config.yaml
norm: "rmsnorm"
rope_fraction: 1.0
tie_word_embeddings: true
beta1: 0.95
beta2: 0.95
train_tokens: 161900000
max_steps: 9882
MLP neurons of a small language model. Each row is named by its layer, matrix (gate and up: input weights) and neuron, and shows model dimensions 0-191. Each number is 128 + 24 x the weight over its row's rms, rounded and kept within 0 to 255. Numbers have three digits each. A neuron's up and down rows have the sign that makes its largest values positive.
Before each neuron's rows, "fires on" lists the tokens most often at its 100 highest values on Wikipedia text that the model never trained on.

fires on: "on", "m", " Council", "mann", "ms", "ation"
L3.gate452:116144151112131149138094132135142139117096148080138134144118131143123116120147177142122154196138101106133077141141147152146137123118138114126107105099146172096124132191107114101166157101092110141125134138125137140130121077113131113121094120114134136135105141154155135151098141108130144103124122143091123121164109125084137162107095127137083118093114155109121078149124109106123099125090122082100118112137175119100090135150102097090139114117104099161135093106161098113134156149059090131148121124069133137152118127156103100121156160129113152107122128127127090151174113122127155130
L3.up452:084132109105122120090133102167123154149159133119194111123156143092107136148102119152114059128134138168130170184140114157166121145089127132155120151111103102093133193120132104156142126096109157138113120141118118139136138115077126120120151119141122115167101113100084102134151160165121127099112143100107157142144109119186152120142097145144173127145128121107121125167178094135087131141161104133106130134149154101094115112129158150100103148169152142132107197144118153132123149125133115133116142120162109168141114111080120103156102104160146136130119114097144126122135105140102144111

fires on: " (", " [", "[", "("
L4.gate121:123140159111121102119117096166075097143118123146180144133150141089194105115122122093157125141106124097099096147142148131175105153152133086147080127118145158153109161138103149084147157092093152112111136146153108134109110089101137150119170111146117147186151079129144163096130111140115114132083082083117151121136127126145128110110129140164123114139142114126114109138149137154112108071114097119122162120144134125146139094119118114099170121156141123107136149090127111119130130107129087147134093068113142149075100117126128111128120124147118132163143100125120113125116106079120120134
L4.up121:112145160104094153085137096135161156119216104123169117122131088136130139097096114097126128135123136137127129066156170130115159114148110139195151161114155114153101149151084138121136127151094143130160122091109080126077120121132132127159130120134127106120154130146116171089149100133128139134148126114107120136180117100125130129119116180140162082123122093100165076118105114125151121121125103148130097116096128101101129129132099110119103123078116115102166108153126110164097115131121135120159157108126144120087125121161138110143099162103125135087132128158138166099089149158154130114

fires on: "na", "m", "ows"
L3.gate259:154129134131139156130116114145101171186122109139123147124097198199098155158127132148121076134095149137098153109151129149114138103152163197111111141118155132062129167157091122153139127128129107117120117106127149160114129099107156183129108117141109125170141116151147130157123139129099089096147127088129103118126143116150087140134142155142096136145110146107112115133123131132114105123103139124081123116145146115131142104135130111110122106096106088152102115105066106120131148111107135128132143144120128126105161122115122102113126066159082123083141106117106105098149143116126117165
L3.up259:130135112162109118140162125128168133151132129097147144088132094115136150176126164129144131150113119127146128156139109124151163151160123113141150129116155126116136125162154130108129134096120128098137169133182107129152171092111095169125128099136123119126105123093146163146098163100137123100134128096079117174133093141127134152092133188153151138098123147136136077119134131120110134145138123153128116140166102098159117154083130101128135140136146130177139136103162100147099179099084065125116114101124147145121103132124138111136089114110073162122105124127100111141145102182101097089

fires on: "L", " Br"
L3.gate570:133137099124132152120129121099161136069114110128121128162135073137077143105113123154099094100093201108109116145098128112112114117122131147153165100132123152146104068109148131125162102186143109117121139129117114196097104117101121141149123087154119149154159128138107128143114118154088106145143149147149145143131127106104116112150089110057164161081121134100147108152144161105154117114158148127117099104172126158090106116071163121158134146099144131125161133138116114157133117155160136155125128087134123119142119068101082166156109129161097114144089118149104152130137083112153120125
L3.up570:090182099151104127093100159148141113096087077104094136128126116122130164139141098134170174104139133145107105099127124122137184116127119131131142102112181121122136107123091154105137149098103089103134103106115107184102109106110153117146127140127172150148139105112150110136098122128139180150128119132103135120162137102108142131165146126143136134135107134130106092149123140116131104081096172128146107123161119134091101146078114111097098159123099123119139118142127122146147122108126081106166077088079138124122098128111101127156139145094127133147157146160126123132115151149190127112

fires on: ",", ".", " $"
L6.gate229:123113103137165095122101097148126101113111132155123143148120162144147054159106131119133096131101102139104098101132127139139102127093117125140113185139158154141122143145145104119084145151172158113176151158140126109138117111133073153112143099125153101123163179126165149140105089113080167112121141149082109121120118115116106137123136096095116161153158135135105143153146163055154078096133118154129148148125116136150170100122108168094137170097075167111104091122146095110128117125132136174106132136140118135135114107150119121117155106142152148140143134123115100125094121134126109137
L6.up229:161147134120160127154098105135109127159149122164139149118146129134170139126114124119124139132137143136117125093114116089171120173116151132141114126124122164135113073134097100088150110118100123150136122102136070112100137134122127192126153130173117129167181105124068125173139117120113143105110121107106115122193117113180128147172107131170154156128146119114128126082140131126153116107126140170160123146152112145175110099099160125151156101125106089108130145124136132142155138139129155115111126154180149131096118147115158117132113162115090141149146161076134125120109117097127128127

fires on: ".", ","
L7.gate560:119118150116119096143135133134149137125100115147169164175153131111122067089102159103109065128092127157149113110127150111128132102104110110132102120174121109142103111082116134088117131152190128141151113155130142118085162129125164143152179125136123092132151160148154119125146084101082135099131134125123144109122159108129129117172118149101118159128148153093150160195135104112123101120156157134185181107130150185094123088114169139147132134116118165108100133145121132114115134178174141152128132091107148156117131107103119130147125178134148134138143120119122139118103107123109094140
L7.up560:114142148128147098122115150136131127168174129136129127172178121145126114109134074108101121090116136130117102109108154153102173117117123171163151149130139137104116122132108124105111095144139119112151140041088132113114120172143109113116095111091088107091162118095120141131085093152121163098063165111134148093170134171180128123141125141162145167119139141139109133075110151068111122087172125142132157116110134151129100079145134149115142141118107121090098154152098123137124116121133137158078107127150119125134127087140105125096133142128189125146133170132135117128150126100142117120

fires on: ".", " m"
L6.gate332:140115126099099161155106127117106132118127086140128149149091135150166121133105099120071133085168098124146117102113109146116171114145125144110140146156130153162114084081141107102127127184124136133165172130121128088131154100135162085137166097119135123140122176169159147121126080123104122123148121155154128123148124119130141099121185149117143122153166145132145114110095126147104098186164155152168141175125100130122107159128117140198154145140076135124126142129121156133144140185115136090141136118123132106162134136133116122120142171106056167078105169120096114128145151066124151148
L6.up332:100160086152127136117107107142125086148144165107132119086147105120122137106097163121124103132136141116127161121124174092129136139062130169149088128115135110162142130129101133075145068171130147118152131146128147112137099150092142132137106066091118151137124171139075131090108114106128172133110104113152128165157163136151083161138146147179165156163121118144086118129122115119118140113112149156148122137165110101134163119111112104121135102092092135127174147093167162157167143115158156141083114149157149124119113113131150129112138120127132114128156162137127123120105142133192090137

fires on: " ("
L6.gate463:125136119104150152124089134160130146121147091147141124116119092125117161133105124143147114164162124141114160182149159148178116133124095137142123095117089164140151180112108116159138142155071119123117130125142099184112125143117126156106113091109139098148153120118093107109100122160112139091151133106095134091156111070115157155115110111106117131160141141086096130157125175115121126094125076098121132184151103110117140125102158110136120135117129135148137153125152148135139133114110080156103110100126179148112092154125096152149139157110128102147168146122135128132056107148135163104
L6.up463:145152106137128118125111119158124141119129131124150159127165113137143142172061175119130135129121142109113130130163136154172151104100130121164162146127117144180124093110105106122101154161111158130119113144161134152125128104107121122119127118091159134124132123121097127057117148156156136135109126133156121150165106116097158177078157107143162062147115121144104133137133144096157109107165119127134151141146111126128103136084109140129131104118117134161162142105170130139102117102107119108111142136120156121146103120140123140149131105127110115164155109159121158139122096125189145125

fires on: ",", " was", " is", " ("
L4.gate68:101187091130144115134134102157121144110141160123152109125121141140133120133142153125134135129151179126155122134144116112095093112122148115106137177153128124137162151062104114103105124126136131097168147137136096122107114093144130142154118105170110076117158117111110117159159150152138118121155165061153134167122085156121109124148131110119126149142136155085092150155130131127132161098132131107135119120110105139147146153117122127142130102084121118116112112112132081171134097125145141149085160112100116118121118097106136150090117124187153183097104102150085122111116152118129132148
L4.up68:134184131166108103090121125121118124107113134114160126099172138099127102120101152099148124123089178082185118141173126135124123126113128113145193153101168140106142146084104123162103121091121136117181156170157119125124140137132116155124099155129139111146143155104127125106159163170164137124152162053133127174142121154158153133074131116177137128167114136114133155120103143120143143131105126083147129151116101152135147135113121102143109150118120132122123109118152139098119116118118127105134071115149115140138108160131161133099131184132144096118094133182124181121151134165162105169

fires on: " |", "|"
L8.gate103:182139142132146123177154099141173145148109135101154138123146134119075146105114129137108119129108149141134181140111115099076127138144131117166095102117089115153162130128128144128157178133125187166126142158103118111118131152102125136156112110129124177165078159113152126117098146153141139117172135146168102171128128119131158087152096141131117137115138105102092120142129121119127159135130149086097118142137102141126175100170100151138133108096177122148151145120123128081138128125105130153117155147132118165189112196104114135136113134135150151151140121127131169117122162131144149131
L8.up103:147103131081170135158150103105133128131119141146130110139122124123102085085076101119135090161102123121090136136122136136162105124093123139130122171125157096110116173099132093082134121157151095124120115159136116137127125168112134142104146101134111148137141124100092157158113102127108124090100119146173161096113114126137091112124112113135103141109155113133120179115158127126117078133124107124054132101111149130149152133108107127148146102129085104111098097109136155125129122171158159164094123126186123138127121109116079131171111121145124151135131127124078105104104113109116112153

fires on: " or", " and", " with", "ti", "ima"
L6.gate552:168164120157177174153135105134127104105162156150168119125138131143123130129121109108137134116154144091131122105122104111124130105131117125106147130157082106135166120070116096131097106129174120131125124129125064124103128142130152095184136161136143126093162153134143153152136114111126074160133161109139125140138103128184150136140132124125131090122121139129136142159101110131168139148149123140095124146144099161095127092148154145143158119137130125082086129154094151104142145117129176126091104112184108116137137119104132129176133118136160156084121144123070141086115166104088158134
L6.up552:142153136143154131131131141157117095099172130119112131125114145155086152120137093140126167129126131092140106106171138135173174121120126153123140133117153137097176119114094123162121110110116135147113106101096124119127103113095139137143103145144162159140167118113108136106129102128155086179173147101112083083121103134150147136165156161162151093100112122143143171152092136117135122142160119148142152104138139124088116159107147074154125129105121160148151096174140134127135149097090120138141108168149137117132103123142132122132203091140120126092100135128133124117123156099103202119

fires on: "-", "=", " |", " -", "|"
L8.gate233:118120120152110135148148143171110084054171131168120105126100100129101141114132139111110096134141113131135132101166113099140102125179132108158110132150080167135109136140126157141104116107133088115143119088150084088102111111107145152083133125116138157092125126129149143115134130089123120113149077075123137132137086114159136098157095110135133123144119147121123125133137139125107166179105151143127116115100125103135133138130120153100138084136113191117136128132081088102139126155122133148123123156120162149118109146134102131141082126150153159129097128126092176102109101139129120136
L8.up233:146074126155102129180135086153145102143116171187111160154087135152104134122170119127127131090136144118086144103148149121109104132124140101103130126144144125097135118093105134150147095150114141126142160130103145094084110132096169082181129179110099120069104092141122082149152138129132117115103166138162122130118142127115120141145135128092101105120134138116123179107119127177070183142144136120105138122139127143132117144121091139133158127145168131161153146119158108112109085115150124124108159104127163122110102113126135122147103163110137112102117148167091080151130101117073091122

fires on: " of", " the", " for", " and"
L6.gate62:121139105158119154134136125154170087152133124127144138099129146145104140106105098161127143120061156130096122087096148136141133112109132140094153159131166116112155109154125168164117121130177128090144134121158121136096121201095132137159127118141127142139105122130128151162118136151161097122125120107127118156132152130166123144150122139090121077105145154160103102102100159117137087113084139129121112143111132139142089152114125146121133137118164176120095153094110104149097102116177131094123177098122093113140124119134124130135099114103182157116117150137094138173085113122120102143
L6.up62:121141111151112099150153108189123123123137122148111067092151179122091100135127115154130113139147109165121106116136129130132114122079143108105096123146140125117109098148140111136131145121145102106106147113138116141137125122144120082109130136157157150142145160142184059140137114145133119093143122121110107130131173167180132118138136107143139105137148158130150123124140101128118130101125107146101098114147093156136114106106128113154113114100118111137125119075114190079138126131172167148136137098185119147080100148131156143105139171139146110157117145136112097152137117115124107103

fires on: ".", "ing", "de", " m", "ling"
L6.gate70:143112153108154069149153101137166114125120122149157106119089173134108120164069142094092131117125129118105147106110164094151130131134076137142139095146117093093093134109143125086164146121137154135170152141128121097135159133148115168147165115131089100113152159106101141132118096131144104131106075173173129133154123154128129152149143160110152099148161156138121159157127145138096084166173135128106122161133105117137122153114179134115149125155148112077174121159175126137083126134146124110131155159099158122126134111127132155093155151132110116163120177124126080102104137133169098131
L6.up70:142131122131125106139100147108102082137142114117139127108133100146087123123097184133070118195185131120121131104112149144155133136105092114157161154110148147089147104092161124093128059125132156105112196122129108106108123128122152132160118138116125122133153145139192147122121145106141118098113120126164157135154125074121123155107164103123139142115083184177130133134144155122114134159141143146143160117131129108115142117111117134126197173079127150090153119104150139162149129096132143106115168140127141116137121127117108123100107149124121110141117125148135144121112138125108135126

fires on: " (", " -", " "
L8.gate81:150127070082124163173158149111125153106171104156138084130110124187143124124122116135156126157065170109128124147165121087097099137157107107136122133112066119139172104120157137111141126153138132132172135156139117086153157165128168129144142114101113089147174141120147155129143127122135127122124143117162178107107143113135115141172116117126138117140145132121126145150148086132124132128130119122133149110140104139126174120151129142142113150086121132124105139138099137105189132167123148131150129098095150114149149128104131169130141108149150143073110090132137110104097140069134126164
L8.up81:107153115119127151159114159143128133122114107088093143091095153122165164162174089092083136141124135126128102149127100147143165157155148131126147136113132133147112147131096133107108127077096124131168184133102138120116151143094135115120064108155102080134152082157171152173110096132139153095102132125094119158167154075105153129120098173143128140147180155127126145115143173175135147097142118088178135103129104135155152129141098077091136104141137098106154147140131118134133118108150151091136119144108142136111150072164136138126102109105102147125121094123137160127146101138142108139

fires on: " |", " (", ":", "|"
L8.gate440:112126133158123150139162154124107114084163104116129139174161100083156143082086097129135113139121159129131136152145116104128124094158097116131098172151124111140117113126106131105154110121144134122121160127122078081140116100117140141164159084181114123119138152141134135118093105076144115106150157125109125144121109184105132141134106113156121158146124164105142078164184123136106150105158146094168132131120099122134112162117139120132202175159170108127159157102157124109128131148127151139088128098163163106122110155140109177159142151107143151106119131157114171127117120112077125147
L8.up440:132091154163111111147139108159154143153138114149137170153134111120141122134073136143125096139132126143133059075091163107120121146138096124130097118131100130107124173098149108128115125201149165116115125124161143121124118141100171110144166182119119110117125125114160088085089099145115137103131130147115111120097090096077134129135179148115106102105140133081125130153102139132147138151110173103129139116138089106121142144097132138112130137137079179165138129126103144112154088161166127152155154134131131152110128135150124141139120125119137097156106114121129117106199153115119134138

fires on: ".", "\n\n", " |", " ", ","
L8.gate336:160109098117106149125170105123111111137144166095134141134163141148112151147094123097072077111124133140146093124121124124151103173145145121170118134166139156171132152143162103145143104165180147056165146114142124129153147106128143151097131160132136123140127162137167132111116104147113153086160181105136135118129128123143128138098129134125097118180140171139114147169180126123096155152133154156128116138078123137108128130113168137140155147157122147096118105142138108125129168140126123179108086172147079161148078150106118126093085089150114153147112102180133104115158117110165169145
L8.up336:127163114164138093121148104157163153162143113127123132130096166150151127135123123108131125134159107134141130143137121135143149083107155166125134136116098146127144136114133103121156113097163146096157137122135119142105164130106138154133140138128133145113147146140120132145160050140155145106143168078115110134116141131225106101101086108115151119146133132131143168122146102183134124124186155124114132093128103120100168111091150153150185181128089099128148160166129121135118135126133160147123154135121102153104129115131122067127131080137156179123125145148112144139090137071110103113

fires on: "M", " (", "(", " Clark", "ti", "["
L8.gate84:116161104166113150171140181119132087116111080160150111125149132136151143151096133127096143150158150134110119115121093126162083169134122163096127149142146140125087097148149120071166143150092169147124116154095147102103139078117137140119148131114127128186116116139152102113144109090138136144120142109133122085127079144135128113081140106148098151123131116165087105149123128134122116133149122091153145096115131143115136122160147115095110053117124141162156118124150121113116130108107096098133138144126096095148093139091114098152137100093127141157159107137128126157140106127164153068
L8.up84:172164152109137137134117139124091158188124110117164157153136100136140109150139145115124143143159127101100131100150171140108102122137119178154113143104135107096096126133141130089134129131139122139149117148099196144121161131113122158100137122139119128094151114112102172108157122158120139105116132122063098114157103109132116177117103147193103110182113161146150127084116104091111140143139145137128139103127088095107121102091094127140127095155113130128150115156132104161140141137125112143153178120111083144109102129114155096145148149089137131145159155164142143167129118154177123122

fires on: " as", " over", " |", " out", "|", " than"
L8.gate225:150142128107152148141144106099182136091083155147117152164129124132127112080122141137092142103101149148147168139093124080087171112164137148119129116159119129125120141113186147107134099108154132160103133141127103069135128119140118141162147141153140123111131138122164099117138119133083099123111094153113143149127127128156098126101085111109097121158128123066122133137142085164156147162112101102087100124134113116122181099158154162130127119160129136114125169147133120106090113119153140151112104097150124132134124084111081121196143143074134119117142091109120140074073134115099077145
L8.up225:129105127146143099099145157166100128176138142132154090113119104139142093133090084126120109137093141093117125137110152129101112115092121100124164152122126117125133177100124089108163099145131118145136117134117085077146139166111147130165107105117137123123109115151124082113171085100166153101097127099128124161151132140151084122116115166132146103141142125128147100083116133190107148121113105111111180114104142168101126132130139160147113118078093112118125134114120087104097109108092112154175162138160096148088069100115106122097128104105112138111103109108128149123103126129120107130

fires on: ";", " (", " =", " &", " the"
L8.gate177:169154152111110144116120103148148090117145097134148125166135092153131153124123124152094089123148159143124122100114159125154152140139114112115129141164071122174171135135142123119135136147167131111097084146098165115099093149133150162150103120166110147139164154140104151130109092145094115117131147113133132103151105075127118113183153122179112125137148126096078173114117157132100119121120079138141056095105131149105123102141106141158107123104147133137112143117130184125148123160133096161098102138129180132088102154142143120117121158144158140137174143148116132140060125117091121100
L8.up177:124137135095123141157136113138110086128104127142169151155160125121138085163139119105107088115125162101101104158123144118122095131129099170107152113106119167096142164109123104143160095152131136141097113103163120148106135114129153135151153114160141178114140071125113082097136113134107102119153127133121103115132096111149138139125140124140133132147144103097115132129140151139182096141134184096111131157100140163136117063130136111071119100148134094105171154101140152113082087101170134146109126112099113104112121121135158159132154176085102125137158115141146115140063152169118143123

fires on: " (", ".", "\n\n"
L4.gate14:106151125125132122108150119113078161105168121127121142136153111121118173155157122142118146141128156084127091130177141127124155113146115101146097171149134153128128122143166147124145175169130113088178133133140148097120127126142129137102105141137150135135155147105169154101132102146114124110179132159151151126103117127138098089149121126129128130148132107141141088164094142121120129128113185118143108101124084125151114127088115098135167118069093182131126100125097082110185130135190128145137112138082101086098145158092103144118161120135130159097171114137113157104082155146151129139
L4.up14:119151114149136130122139145113119124104109157130096144142141148174130156109130141122136155157112158090170121163131127064107141118145142122115162147150131173130137158139098107159114119126124146110158161089158094104103108129108081140116072140098103143140133152118159144164115145137170091164121101111104105166111129151187166110131113150111161124137118154140120119091087144132118147141086163114132141127077090119137136148111144124104159150082137109108148126144096144187129128106104157100124101141112114151090123158130175118083141117138099133150139125166141181128118066166158140153

fires on: ".", "–", "-", "d", " US", "esa"
L6.gate288:180154115151148145152134130154125149123075113111116120164146157152133089153140119123162113121119147126125124069121137112139112124102100121124123083148110117105126098138125143132139097191099127135130108119132108143117158149173116118135148138139142112124136160138139124144176079104073169134145119130149092123205145082174148148147085094122124132145147137159145154151117092136137138135128117116122142146157095141140113088137116179145128084154121157118115113154129136105121130178121089104125129163113143135148157120157138129096084166093111127142109111103084149133112150115146140145
L6.up288:116105124117156085126162144143126083173134147118114110137131150139122149103137124121148155088183151130128145110152126103121164140117135112092151147150140146128123118136092104119193095153101087194114127123104126106128101156114142109138116153124154181136155125147104126080110144142149145123142108120135101136122138148163107110127119176118133131104108123109143109137095122113057144156108165117183147084102111097085124169105121115095098133108084078154130128131122118094106154129131142168123112157101126116094135120176115142134144130158116084136117147111128093130097141107153136056

fires on: ".", " Per", " Ter", " \\", " Or"
L6.gate55:125157115158127100159138135109109130083138113179129126120184135119131151127129086102109117153116155130125081126131147134134119123114106141141117193125135081116129121094148142112093102170136126125115141118150120131112115123141108134147132147148119111116127120096122135126125108196112117141137142162093130140157137171094129122127157106143156128144125147025067124139121163120112118088162124107135165124144121110114157101116123166131133072123129185112133146114080153151159122117166160141116146122160149112121105106131109107125138115148159144143152046137100138134110134102130135159
L6.up55:131109132132151138151115102128147161097119135152142137101181156123136097136098146120132144183133122108134099115148124102151150115123122118117161158114118116129132138175114161128105113110112114123124132114138077162118092110120115125108116179110125107157124108130120142159073107141147134100106099155105150153141167138198146166113147119167154143095160156116107121109140167121128109138145104123071121120070126097123160097139137119110103113130084095089136142121097155101149131136102135118095111135136110099105082156127121113096116149140132155148100116107140123136166120133110156146

fires on: "ton", "time", " runs", "level", "cal"
L3.gate238:135136111150120142144140178149088090114131113123107112111118149155142104152116154150131123151124106131108177165129143121131103124130131118123134149151124116119110136087111149105173126135144129094095123107168119120127119126174152128148167109117132153160093188167118138119172124158118146137080128130125130087107120113165144116112133161109095171149105114147109103097077119170076093097137105125177149090166143161108111172101148209159127169140159125131157103133097119162139118159145108133108125186140154101153110144101134112141085126176141095099100174141121123133137131093124115169
L3.up238:110111141133075155124112136161082114114136132117158114130126120142131109092157181125151126134132087170108139128138167149149138128139145115122116112065130148141149101136102125124138162094092118114087118138151108126162133104125125109124116157121157120143102130179140113124077137144106174088147083140134114151140122122145168129103126179097119095109094172147131093116107120162105120110105161144144102159157135115117107178136148156080139136130079107109113075091134126119125140115070133079170118119138118128088115143150136099153124113130091111151096151112171131150152156146141144119

fires on: " (", " /", " C", " To", "-", " G"
L4.gate551:118150119187112128136136095120148159129099083105143121174161144131133116104115119131145114111125154127122093151122137076078110084118139090130088136171120123158132146111116171125143123154150111150140157112117157080093135159137126079129160148168117118152163151157120142140146113103130114110168126138153110119120136131141163120142103126136123113146148113125157146175094104142113148103111138107146109093137075094151096090098107107143114146117132156116126101160133169132149126156148136118132137111095144131156105144069111131122137145136125096113113171143103134105108152089147142137
L4.up551:124138118137127117106111108079158133113093102115114121132127155113116150132138111125150146133108152068160099153100171087160148077120133120121129132139150121145150133111117119155105123136126099142101150090115107134167145158105127146153111114118157141130163157127118125137123121090149142144151134138164099129131131133169195145148151132147143072156095131087132130157117108090115155129147091134131130117153110113106127118108142139121113131092127164085131144139187153149145115126096097136142104129110140141123125169090134081154144096100151096154113193106132123133180165124168108155

fires on: "D", "O", "L"
L3.gate250:180146130089130113095130136128126155157155075123070173145101119118128125125155137118137128088144134085108077114121100126122092115110126126157154133124122121153178137101101124079161133161137168146120117162131163143083097140126159130129137077146141130132186084166097115129120064159103146125150125135120119076122107114104145163137170133166140133112132125130129121168136103117137089135122151117133151135139160124113105128128111118130131148124128107146184142132149107153133083138173139142105150120144167121145117110151199097154096157124150133143144136130122141108156106147127138068
L3.up250:153099124099165118070140171090158121139114079145111144145107165172129123137149122127132160133104150096104139099101085123085157084109107128090131118136145081131166120115140096158144119103098125127150103136168153107100134096154147117095107137124161145109133117168150101133094124132148180135141141163102136136097128111123111151125175125143162185122110097166116159146122154145158098121128152159124140142145109123162113166132103124101136160098117096149157140143136131144076088139119141117142132151132096096130139161153157156128118124100140126137131163103141150121111126144189135076

fires on: ".", "/", ")"
L7.gate626:080113121110123098118155165126162169116107189146108104091144148132126096144170096159128159133137145157117088163134078090150113151137120131117161100146091154172146122109134094153117162113131105134062088133120087130170106151139107136161137139122141127139116158121126116120124165136129131162126142123133111112122110140113151095119145115128160120162164120111114110135108092144161128085104084134127109139167137125144149102114148152114182088125151103139117135084156160131149104120119189116094156099118120124075107119159135147118145121182154094141122147092147089102152155098141128136
L7.up626:124150156115182115116170121104104151110140164168129137132142159142118108147148087095120152105143115130131099117119104111169141146111090128152152143121133157162098150123160076160125153170112116159125142092130116142179161127091106198151123117131150105130140189091157144139129106152157129137144146135123125124143048175129124134070111130155139162130158109104099109131124111166120105128131129131124126152143131152175132087130140139118114161089086118117147142093162110120145124121163169127150136144149131134097104110132076142126125119146106110153143139110135136132136133135148101135

fires on: " and", "/", "°", " or", ":", "hi"
L7.gate371:128092120169120131125154114104173078166106157169096126120132152127122126158104100125145175074140149137092128108144140114156138111122096135123122096167124107132157099140131127106150111177177115074099145142132153128082154092130117115142133176157148116144108108128134129141115152143137089141105171113161091135107087132171123127148117100081117124160080104137126175126135071184120132145115138091156110082135134131144121104109135138146150078144122180141097143119157125121138097138113127132116146099172139151104138112130147110112150124102104146124125136146117087125131103139112186112
L7.up371:136189097161108134103162145113130110136143139103090165126089141148150142103121089165105094122131152135133101162118110087126146139124093129097096177141097142079134103123122159155095134148123143165136155114164118117116133121114141155111164145134150120099166134118123153146138091114104119150164140126123151082119131146135131119134113131135154116087115116103127145123137157166089105068144198117162143146118114177131118156122164111108117090106121173118129123157118145120146124125100154143134117106092134124159116128124107143127159126153120147107166133122129111076111134100128150149

fires on: " |", " (", ":", ","
L8.gate33:130126097141089118170133093173140108122156135129140143162135121118104115130139109108142130119116187108135105117165120103149091133165078148118134167163124125159132161120121072126171136139121142156116101153128129143103114163111154175147128091155096144126153118119108126130134089114137136125112163112114166163133095116099130150104149095146123124180136151071133106124139142132126151103085167090106147131118110090154139104088131139139156077090181141136133152101144121097142132165159141155118127140167109125131116158150111161156085148153148117129125132154147163131131145153098123170
L8.up33:171146158174080138157160128146169115166133170130130118189133126146098122107142116079109111093143130135101103123143133108124098133140116118120132129144136113154103174136109143139146144191123149089119120120150148110128135135109151149119125123121104120123116138113139132106112091106118143122093151123099162136138129109114163147068141118137139066116124140121136115141142149128114131188075111091116125134130134085150130087097119096114140129130137117171113155106155112112134119144122114162156117117156138133109114173104102159154104124102156158092129182111121130099115112146103111137

fires on: " |", ".", " US"
L4.gate364:095088103137133110115158103138160137108156097152148122117091126176144110134140107130116150076088187126081131154101122117148123130127103166127140124167150086107149074098130158131131161166126150145152158107117130136087092155150151127121143129150118107116141173108115119152159131118122076153108148169145157089123130155151141096122158157130162150120141164113163119133126130118119167179129106152132124146122140125136098081156124152177135112076118159090118116137109139155128151160145166165137126121157127157111131075138089131174153120122120103130088134130141097126136137155105093111
L4.up364:106177148139109096098145116134119106108120159106173083081087127133136148176141110125147177097144173102147187108150151158144138168118138192124164159121124105120094140134133119184112105126120126137141138076122128099117132138165150136149157148131141174120101146105151151110156142082115130145118117145099159123140167134172145106141156123177157123127161151133108129103063156172128141108109147164148116120095116124149112152119138138145109113120078109128072116104117138178158147104110156148112115154173120100139178126111140092160128139124111147123170146103171112090099128108164124168

fires on: " |", "\n", " (", " v", "(", " h"
L7.gate60:148112134071145123174141126156143127156165118139111108151169115134154127112148176100099102157109127127133116167160107102125138111099094101118155107139112129143099109159105108185147127132135166163112108091124076128100123108123094144117138095128138086115141125099086090110137143113093107118150140069118124117096138123103144142102144105123137115119171074101128120165147126144165092135144129118158136153112132055158160134106118120104122132088149127119163159103126131085125092150083094082116116158122147107127103169132097162123039105133117160126128102157126170106094110123124105123
L7.up60:120118138090134144122146127170133078117146105113147174167127097159120107104114143123126151123148084130124160108120141187124129097139126108122115147131163124198122117116152126146162175144111130102100150128095142150120156126116142156178115118073130163108156149122098083134179110109115125083098136122142069138106176110118131147123155134130115114120111117116090152147149124154112164188160129147104167141133122116120124099140092118177137126137104100136156101145115094112086151085128141130161180165111149111099132102138121133142130144110138107102142136120149160107174166165150133118

fires on: "."
L7.gate506:136113138129155153152156116151152144122133159122112127125133151133122094101122117132105109154172176145113090120133085123150086150129197120137142137136080112146142116077121129122123129145154097097104109131135105137123104125152134142173093114163130143126160149135101116142107104127138100159141150088145146135117100153107115085156131141108121125201119133100113148125098089144110090089127090132097094137107096133089080112089134172154207128119101142110125103137136158154121142134103119144113106125167158164113117145129117146128085161158135129129119168135127135119148153086134120120
L7.up506:113142160113139109112169167115127146141120122140130150162152110095143135113162156137112112165139170135110125134119113087145099135112107182113163149130140127128119114121167128114145140163171118148159137140137140155130119140112116108126137135123132121153133133103120149112155092140124128169107166107142139082173065138155082119150184124164100134083141097130101146165108154147128105111115162177094178105108141148133116088123126158129125071144122131153155160131157132151150117106172202124111115124126154108121125113122146142106141083129141146169139110142147115131114138142149082106